{
  "num_hidden_layers": 12,
  "hidden_size": 512,
  "num_attention_heads": 8,
  "num_key_value_heads": 1,
  "head_dim": 64,
  "intermediate_size": 2048,
  "vocab_size": 31995,
  "hidden_act": "gelu",
  "norm": "rmsnorm",
  "norm_place": "pre",
  "norm_eps": 1e-06,
  "positions": "rope",
  "rope_theta": 10000.0,
  "rope_fraction": 1.0,
  "qk_norm": false,
  "attn_scale": 0.125,
  "bias": "qkv",
  "tie_word_embeddings": true,
  "parallel_block": false,
  "init": "normal",
  "init_std_qkv": 0.0188,
  "init_std_o": 0.0188,
  "init_std_up": 0.0188,
  "init_std_down": 0.00938,
  "optimizer": "adam_variant",
  "learning_rate": 0.000672,
  "beta1": 0.9,
  "beta2": 0.95,
  "weight_decay": 0.081,
  "lr_head": 0.00885,
  "max_grad_norm": 2.0,
  "warmup_steps": 522,
  "schedule": "wsd",
  "decay_fraction": 0.755,
  "decay_shape": "linear",
  "final_lr_fraction": 0.1,
  "batch_tokens": 131072,
  "max_seq_len": 1024,
  "doc_mask": true,
  "train_tokens": 1673000000,
  "max_steps": 12764,
  "dataset": "wikipedia_en"
}
MLP neurons of a small language model. Each row is named by its layer, matrix (up: input weights) and neuron, and shows model dimensions 170-297. Each number is 128 + 32 x the weight over its row's rms, rounded and kept within 0 to 255.
A block is one neuron, or neurons of one layer that tend to fire together. After each block is what it responds to, as a language model described it from the Wikipedia text at the highest values.

L6.up24 [ 61 150 194 133 135 104 173 110 102  93 106 125 104 195 111 173 149 124 146 181 142 107 119 108 134 176  99 120 187 164 108 120 154 122 131 114 100 167 125 139 175 128 124 126 147  34 157 132  79 116  74 174 133 113 189 141 107 125 182 148  83  96 115 163 129  72  73 116 201 102  74 100 153 118 104 130 143  99 122 135 103  84 163 120 163 145 139 149 190 100 161 129 120  94 151 116 111 187 162 133 131 196 129 144 137 141 111 116 159  88 152 110 139  51 137 152 184 146 154 111 114 202  72 109 168  71 146 141]
L6.up211 [119 121  53 137 102 170 193 130 201 130 148 143 156 122 148  97 138 169 159 134 101 140 138 159 144 157 161 132 188 135 189 170 109 186 124 108 146 153 114 176 100 118 165 142 149 106 118 126 187 110 111 149 162 115 132  89  80  61 193 120 178  89 134 115 105 198 122  90 118 116 122 129  73 118 165 124 109 145 155 155 145 140 141 115 102 190  67 146 140  94 123  86 193  85 126  80  83  85 102  77 174 120 126 138 132 148 156 162 128 109  99 113 119  84 110 134 107 151 205 113 134 114  84 166 144  89 129  52]
L6.up437 [145 184 115 112 123 109 172 126 112 168 131 136 191 166 107 131 139 120 117 114 115 181 117 119  74 135 107  86 160 127 148 106 147 115  76  78 120 186 154  81 113  68 138 117 119  80  59 123 121 147 110  86  98 100 174  48 182 121 170 148 166 166  77 176 179 101 120 119 108  70 135 188 138  88 148 141  58 137  94  91 198 188 131 114 131  90 115 168 158 151 118 152 153 140  89 152 100 177 177  97 229 166  93 165 110 113 118 141  92 125 100 114 136 165 121 124 169 129 126 134 167 115 100 120 109  89 121 121]
L6.up586 [132 143  77 152 117 105 171 147 148  64 173 167 156 118 112 128 140 163 157 120 116  64 131 155 162 154 138 142 136 162 174 157 122 158 148 129  68 150 206 142 134 147 140 130 108 157 142 114 127 157 112 146 116 182 145 167 121 152 161 150 159  69  85 122 133  82 124  53  87 154 168  86 158 112 117 160 166 107 157 187 154 177 175  49 200 139 158 135  82  56 104 142 171 118 107 129 111  68 126 124 144  70 156 171 142 161 203  86 123 116 100  44 102 129 165 136 133 144 133 125  94 129  76 147 103 107 116 148]
L6.up742 [ 90 108 137 129 111 114 179 159 128  79 132 167 123 121 136 124  74 174 162 171 114 116  82 154  72 171 169 118 138 124 148 124 155 151  89  80 151 216 161 166 126  83 202 123  79 105 174 107 153 169 128  82 135 162 150 112 125 184 152  97  71  72 137 119 128 102 119  98 137 134 124 105  85  92 169 131 133 108 118 128 123 199 112  89 135 153 178 113 130 172 151 105  99 101 133  94 119 130 163  94 110  91  89 162 113  88 211 170 131 125 125 137 119 144 117 175 120 152 125 104  56 158  23  85 101 112 107  96]
L6.up1323 [146 120 168 140  95 164 100 102  88  83 130 133 166  92 118 129 169 126 148 111 117 148 102 102 161 163 133  97 128 121 162 182 132 197 134 131 195 135  61 165 161 126 149 163 120  96 142 130 135 192  98 129  54 171 173 146 199 134 154 108 202  58 152  99 135  84 127 134  75 135 162 118 157 130  69 198 129 112  99 103 142 153 120 131 208 151 167 124 133 134 129 154  89 101 147 151 124 155 132 109 114 124  48 148  94 118 124 128 180 116 118 180 134 144 117 135 121 147 105 135 155 166  50  80 150  72 152 142]
L6.up1602 [ 87  88  70 124 159  88 145 141 142  88 128 129 142 106  90 112 170 129 136 134 132 173 138 105  92 161 150 110 123 117 116 210  82  47  98 145 117 130 142 117  72 163  93 151 162 148 147 110 105 159 154 189 110  33 126 132 160 137 181 130 154 163 103 116 133 153 126 154 178 169 108 172 115 113 130 140  91 160 112 117 176 121 198 108 155 118 156 173 175 158 145 148 140 150 120 196 123 100 180 103 180 178 119 120  87  93 101 107 136  63 154 166 104 144 127 100 133 161 184  89  95 115  90  52 178 140 145 150]
L6.up1915 [146 133  73 145 165 128 144 151 140 179 103 129 121 106 111 114 169 116 154 135 136 184 139  99 165 153 121 104 148 146 169 159 142 110  89 117  90 110 118  73 129 120 158 234 105 109 117 129  60 160 145 145  73 152 144 149 133 128 171 116  99  83 109  78 155 132 176  84 108 128  94 164 102  65  80 143 126 100 123  42 152 179 105  90 105 152 164  80 151 149 101  81 150 125 100  41 140 160 149 103 138 147 121 140 119  70  67 168 171 141 116 126 143  99  75 155 101  78 165 137  79 132 145 137 150 166 174 128]
Line breaks ending one dash-bulleted list item when another item follows, as in film credits, band personnel, infobox fields, name lists.

L4.up274 [129 161 159 153 135 108 162 140 157  73 194  87 130 131 118 145 236 136 159 110  98 126 124 172 103 140 136 156 187 200 161 143 103 193 122 104  85 156 102 204 165 127 168 111 156 121  82 143 113 100  99 176 119 100 132 134 186 134 162 138 161  83  91 104 161 107 152 137 113 111 204 141 100 135 138 145  87 151 144 109 115  99 168 127 139 104 127 145 159 108 138 117 119 142  95 109 154 139 137 116 179  90 162 155 167 101 148  83 122 111  43 133 129 110  69  83 156 139 127 189  83 157 149 110 110  71 150 101]
L4.up423 [183 143 148 158  87  90  93 151 180 153 152 108 143  87 102 110 116 106 176 135 220 129  64 130 165 187  90 108 197 219 115 118 160 123 113 171 161 157 120 162 168 131 130 143 167  88 124 110 153 105 139 144  99 128 146 135 178  87 194 101 150 111 126 135 147 167 196  92 102 107  64 146 111  78 117 122 120 175 118  85 165  84 153 139 150 144 233  97 147 131  77 160 117 163 137 153  88 105 113 128 122 154  88 135 163  88 189 108 161 139 150  74 149 161 120 133 100 157  99 155  82  96 131 107 155 127 196  37]
L4.up474 [162 147  80 152 122  73 152 169 137 143 125 105 100 138 150 107 102 142 107  82 198 127 148 147 155 180  92  57 125 144 244 122 139 180 151  57  78 119 137 165 163 115 164 132 144 145 170 122 119 102  58 173 138  91 123 129  67  86 119  93 151 129 106  97 113  80 164  96 117 144 179 178 131  83 132 195 169 138 149 128 118 206 123  49 140 141 148 159 106 141  97  67 117 105 132 137  73 166 154  94  95 127 144  83 125  99 136 113 170 154 108  99 119  70 153 121 133 191 121 106 127 171 133  33 133 142 187 125]
L4.up535 [136 189 134 157 102  88 125 170 111 154 167 112 125 128 126 144 113 101  59 156 137  98 120 147 125  89 119 158 181  67  88 135 131 136 122 108 122 135 132 147 128 137 124 139 114 162  97 122 117 115  92 151 155 129 131 183  45  96 143 159 149 131 119 107 229 156 150 118 140 155 139 180  87  99  96 125 136 122 112 187 135 178 141  85 132 153 203 187 191  57 172 156 103 155 109 155  97  98  80 131 165 121 101 163 169 126 152  88 137  79  90  62 127 134  77 111 116 114 109 108  88 127  84  82  91 140 161  94]
L4.up593 [153  89 114 158 123 178 129 171 144 106 131 178 177 167 150 155 139 132 116 156  90 129  97 132 115 115 102  83 135  96 124 183  80 117 134  76 113 141 183  99 101  80 128 166  53 133 129  88 128 189  85 138  70 145 132 127  83 124  96  98  94 121 102 152 130  74 103 117 119 106  99 114 118 115 116 123 125 116 170 158 176 169 150 153 178 145 148 110 103 185 187 112 171 150 172 142 147  95  69  78 103 137 100  77 148 164 181 151 117 103 105 122 105 125  98 146 135 101 129  91 155 158  72 129 131 132 111 144]
L4.up1242 [130 116 112 155 173 117 116 156 177  75 148  86 116 165 125 143 143 119 188 170 124 160 135 111 104 162  97 109  98 159 112  97  87 175 102 128 157 177  49 151 157  79  92 146  94  80  79  98 153 113 114 185 139 201 111 199  89 130 120 126 152 110 110 150 144 132  66 102 132 143 132 100 102 103 134  94 114 114 135  75 129 132 125 132 117  81 146 122 136  44 120  77 194 147  86 157 123 136 146 165 116  78  53 112  85  74 141  84 121 157 113 108  87 109 107 135 131 136 153 125  84 133  74 174 167 117 131 119]
L4.up1295 [165 175 165 136 129  83 149 130 124  75 120 168  91 171  80 116 131 137 105 179 159  87 129 140  72 161 213  93 143 155 173 172  89 144 135 136 156 159  83 143 143 139 111  65 139 128 112 129 114 108 119 138 104 109  97 156  85  85 164  72 119 137 128 117 153  80 162  85 145 148  65  88 128  88 140 176  98 133 147 110 129 160 123  65 175  97 145  61 186 142 138 121 100 128 131 105 120 115 106 119 142  65 122 122  71  49 113 141 167  57 131 145 107 128 134 166 139 198 154 102 101 111  56 137 193 125 131  92]
L4.up1351 [135 143 168 159 159 129 145 112 115 142 159  94 187 109  97 107 142 186 106 170 165 184 122  77 142 117 110 109 103 139 105 153 116  84 122 191 101 142 127 156 114  96 123 139 116  53 117 140 115 107  71 103 122 212  96 179 186 120 156 122 153 156 115 143 189 142 103 173 139  71  95  79 153 145 156  82 111 112 163 109 103 130  96 101 125 138 145  91 204 113 150 154  87 126  92 166 130  99 196 162 151 109 122 133 132 138 108 179 151 166 127 141 116 103 117 127 171 132  79 108 119 171 119 149 126 160 156 173]
Line breaks ending one dash-prefixed list item or table row when another item follows, as in infobox fields, career clubs and cast lists.

L3.up789 [142 177  93 137 120 141 151  96 159 141 164 117 120 160 159 107 187 106 145 139 146 157 109 158  88 182 174 106 106 221  97 122 146 162 102 130 169 135  84 141 110  94 119 139  93 112  99 138 129 122 122  98 114 143 138  92  87 136 236 122  16 131  77 119 158  98  84 119 138 159 118  94 133 152 120 132 174 146 119 134 134  66 103  63 115 172  79 161 122 108 131 124  88 104 118 145 134 198 200 146  86 136 135 149 129  84 144  74  67 122 124 140  97 106 132 178  90  94 106 203 116 105 138 106 143  91 127 155]
Fires at the end of a sentence-opening adverbial phrase, usually its comma or a year's final digit, as in "In 1838", "By 2017,", "While in law school,".

L4.up335 [170 154 112 103  95 116  85 135 204 155 161 137 176 144 116 124 155 114 125 217 102  70 137 151 101 181 124 105 163  91 137 119 119  93 147 122 120 176 142 150 158 118 189 126 101 169 142 165 140 136 143 168 143  69 175 153 107 150 146 140 120 143  72 144 136 151  99 111  66 135 129 190 107 153 101 119 133 135  79 140 124 143 122 132 115 145 174 157 104 206 112  83 136  78  45 172 128 102 115  62 144 134 151 187 163 112 184 139  74 167 107 144 188 120 141 149 120 175 148  92 151  96 139 137 117 162 136 173]
L4.up558 [154 172 172 102 141 140 142 145 145 131 139  95 222 109 132 101 156 115 103 120  80  84  90 131 155 135 168 113 153 116 201 153  97 101 141  75 164 118 146 140 142 149 107 136 128 104 163 201 114 124 136 106  96  92 172  63 155 170 146 141 135 159 145 134 114 144 151 126 104  99 153  76 133 112 112 131 173  83 149 164 137 120 108  74  72 124 146 123 100  79  77 133 126 133  83 188 128  97 120 140 177 144 181  79 149 112 204 117  44 105 144 101 131 147 167 109 118 114 192 107 158 111  55 173  81  86 117 165]
L4.up962 [141 157 148 101 159 177 180 134 164 184 185 125 171 187 119 158 146 117  69 158 151 135  93 137 164 152 150  96 131  71 155 131 109 128 107 102 109 208 181 120 186 120 190 103 110 133  82 122 162 120 100 147 150  93 190 120 147 165 155 155 131  45  92 204  95 138 164 141  98  84 130 115 101  98  63 125 158  86 180 213 210 140 154 115 132 117 153 175  83 141 109 100 140 151  93  73 117 109 102  67  92 160  98 159  91 187 126 143 146 143 113  81 140  98 170 113  94  85 164  90 151 127 111 108 128  86 107 127]
L4.up1328 [132 131 141 124 142 167  60 152 111 120 129  86 134 135 132 140 161 103 128 154 165  72  90 124 151 149 196  98 103 112 154 128 164 162 159 142  99 170 136 118 154 107 103 152  98 148 148 121 191 129 126 114 147 107 137 100 122  75 111 113 108 136 127 155 135  87 122 134  99 170  99 129 147 101  70 134 150 133 100 128  90  85 118 182 137  73 212 153 147 148 112 134 164 105 108  91 119 112 105 125 172 129 138 160 107  92 121 186 132 207 117 116 139 126 117 126  96 122 111 113 134 138 116 147 154  82 165 130]
L4.up1356 [174 171 163 168 121 137 115 185 166 107 163 135 114 173 129  92 119 101  55 148 143 165 115  77 132 127 141  56  95 164 182 101 100 122 114 128 118 170 116 100 178 112 164 125 131 116  74  83 142 130 119 179 187  88 165  74 151 184  80 131 124 145  94 201 134 107 165 149  65 129 192 155 103 133  60 167 219 102 158 155 207 107 143 149 100  91 176 202 143 151 131 121 127 124 122  86  77 102 123 129  66 142 144 173  87 185 140 146 122 133  99 128 116 110 175 137  76 122 176 135  97 129 133  56 145 150 165  97]
L4.up1645 [127 135  97  84 126  97 144 231  81 132 164 157  97 139 105 126 154 133 107 175  90 126 102 142 158 162 185 105 179 102 120 179 104 151 168 104 119 188 106 115 119  86 120 177  73 114 111 189  54 109 173 130 106  84 144 133 128 108 136 108 123 159 144 163 146 101 132  96 123 199  47 156 100 109  72 133 103 144  98 120 140  79  85 106 151 122 142 148 127  92 161 180 152  91  76 185 145  83 145 104 192 177 134 111 123  90 146 155  41 151 106 101 197 204 173 153 129 133 148 120 144 118 138 154 106 139 113 153]
L4.up1684 [123  96 189 132 118 198 137 125  79 130 144 136 139 217 148 111 129 116 115 150 123  74  71 146 150 123 162  71 144 146 210 106 141 167 149 112 154 148 157 108 104 128  89  72  98 139 120 191 125 107 166 160 137 141 149  80 127 213 114 134 108 100 121 144 165 104 119 143  94 175  86 108 178 125  92 161 173 160 120 143 152 105 144 109 124  86 143 183 132 138 147 113 165 126  61 110 147  76 158 141 130 128 110 173 182  81 203 171  99 166 160  86 170 123 159 123  99  88 183 102 144 137 111 187 125 199 176 180]
L4.up1966 [144 152 144  83 112 111 127 123  83  65 109 180 102 192 153 166  87 123 119 104 133 101 116 124 159 145 191 118 105 102 191 199 104 130 129 104 105  32 121 144 153 121 118 184 157  66 165 156 151 190 177 166 107  91 117 134 157 141 171 121 152 154 108 103 125 125  83 116 143 158  44  98 127  52 138 105 133  99 122 122 170  99  95  91 132  81 147 169 122 137 125 121 148  96  92 206 126 136 163  79 170 117 113 149  84  57 165 200 164 136 142 118 166 189 165 104  92 103 140 101 144 146 108  83  74 139 181 142]
Punctuation or a bare space that opens a quotation, parenthetical, dash aside or number mid-sentence, e.g. dash before "it shows", "a before demon child, ( before 1/3.

L6.up36 [ 88 153 111 125 162  87 154 110 100 147 120 101 188  96 116  99  79  83  90 122 196 139  95 115 126 120 101 172 147 113 133 108 168  91 146 170 119 155 107 101 151  85 153 123 169 127 100 120 101 160  90 136 127  83 132  92 183 154  91 121 114 109 153 145 150 140  74 160 140 138 157 179 150 118 144 147 180 126 180 181 182 152 180  85 129 166 152 103 133 179  98 114 127 152   9 144 170 144 148 102 139 144 111 113 126 159 189 124 172 134 126 111  96 138 128 192 124  80  77 157  96 113  72  93  80 159 160 103]
L6.up696 [136 162  77  99  68 169  99 156  48 129  80 138 158 145 123 142 100  65 114 117 107 150 104 117  98 119 160 102 126 166 173 110 118 188 126 165  72 151 114 136 113 143 103 206 139  97  68 128 129 135 147 132 128 142 141  56  93 141 133 113  87 120  88 132 124  96 123 103 148 180  71 121 129 154 156 118 177  97 151 119  96 129 143  62 112 116 138 166 118 108  66 147  60 128 121 186 133 189 192 105 105 126 140 153 105 154 154 158  55 124 161 153  85  37 190 159 115 116  91 152 108 196  93 151 166 116 137 109]
L6.up700 [149  76 114  90 100 178 143 112  72 154 109 136 160 101 114 121 159 143 163 132 166 179 128 113 104  73 143  39 103 123 115 112  76 172 125 130 120 131  79 100 150 170  84 118 125 120 136 107 136  97 111 151 153 190 129 101 124 144 140 119  89 103 122 145 101 126 119 132 113 202 142 128  87 143  81 158 174 106 176 142 190 121 111  98 128 123  99 102 147 132  91 105  98 134 163 110 113 147 171  59 124 111 190  77 174 162 192  70  81 168  86  94 147  97 109 196 155 125 114 126 195 189 149 145 114 133 119 107]
L6.up717 [102 102  72  88 178 126 144  95  91  98 104 124 152 161  48 114 120 154 118 108 168 156 120  98 112 149 154 128 118 170 115 120  93 131 120 173 151 119 142  90 117 135 149 152 134  75 126 134  86 153 102 129 122 136 142 187 166 126 164 153 142 162 103 130 146  86 109 119 225 155 128 114 133 128 124  97 158 144 196  76 106 120 146  98 114 137 136 146 134 126 128 165 103  83 181 130 127 118 155 105 107  77 141 108 161 111 164 101 121  86  81 143 124  97 127 184 127 131 106  92 102 146  69 111  70 110 128  94]
L6.up752 [170 109 123 158 113 162 133  97  97 120 127 114 135 166 128 117 140 115  97 117 180 142 130 131  98 159 154 158 136 127 106 215  74 123  96 194 100 164 131 117  88  95 129 115 145 110  83 107 211 108 100 104 121 134 110  59 172 114 180  63 103 158 106 140 203 118 172 158  91 127 123 116 143 137 180 130 112 136 153 143 118  71 154 129 174  82 155  68  88 141 163  98  67 117 147 152 144 214 184 128 141 132 138  87  87 114 148 131 115 132 105  81 109  90 127 148 160  53 111  98 135 171 150 138 115 103 102 126]
L6.up1297 [ 71 126 118 135 109 129 120  81 167 138 104 125 113 126 110 122 188 112 162 111 154 117  87 122 126 126  92 104 118 147 106 130 181 103 151 117 140 145 126  93 109 123 112 152 101 123  87  80 137 183 121 122 142 162 200 128 128 151  94 165 122  84 150 136 198 131 128 124 197 133 133 114 143  91  88 169 190 107 166 125 130  91 108 141 105 168  98  79 183  90 112 105 112 114  98 160 133  84 127 177 108  60 155 104 186 144 137 126 143 158 112 170 109  97 110 105 163 126 111 100 111 107 130 151 174 147 101  94]
L6.up1303 [150  93  68 169 149 128 156 146  72 165 147 158 117 109 107 142 206  90 162 168 113 158  80 127 129 105 150 121 102 216 124 140 142  88 116 161 170 150 136 119  77 174  97 163 128 126 113 173 153 179 137 171 129 181 129 107 151 149 112 154 102 154  74 103 135  96 108  92 159 161 123 148 130 112 124 138 227  96 127  92 129  82  59 146 159 141 115  75 146  84  78 193 176 109  95 168 167 109 204  91 144 125 108 123  86  86 112 136 165 124 146 122 135  54 145 119  87 125 137  61 179 118  86  88 179 133 175 101]
L6.up1379 [206  70  99  58 154 157 130 106  63 118 151 125 198 101 127 117 129 155 195 123 116 106  91 114  81 137 116 118 114 173 116 127 125 153 152 190 125  94  77 141 121  98  77 117 124 132  36 172 171 172  85 155 127 159 114 127 112 160 125 123  63 130 124 122 149 162  89 115 141 171  77 116 157 151 125 165 170 122 179 103 160 121  78 118 124 117 100 151 170 115  64 130 114 150 108 132 106 156 156 101  93 116  66 149  89  86 107  94  83 106 139 157 122 165  99 162 172 162 121 153 130 140 166  83 192 130 178 127]
Last token of a sentence-initial introductory phrase, just before the main clause, such as "From 1946", "For this reason", "As a result", "Until then".

L3.up853 [146 126  92 116 149  91 119 136 146  78 179 133 132 119 101 108 131 160 144 163 160 127  90 112 130 175 104 121 136 127 238 137 170 128 111  66  93 131 119 132 129 130 161 124  67 132 195 169 127 106  76 198 129 117 137 139 143 112 140 127 153 150 152 112 126 139  78 138 141 111 127 130  99  92 126 124 141 134  79 144 141 173 131 107 117  77 115 161 141 102 148 112  78 115 113  69 139 105  79 112 153  65  31 124 192 102 125 152 161 171 140  96 158 125 121  81 240 137 131 140  91 144 116 102 151 117 117  68]
Newline tokens closing a bulleted list item or table row, usually after a number or name, before the next "-" or "|" line, e.g. personnel credits and stats tables.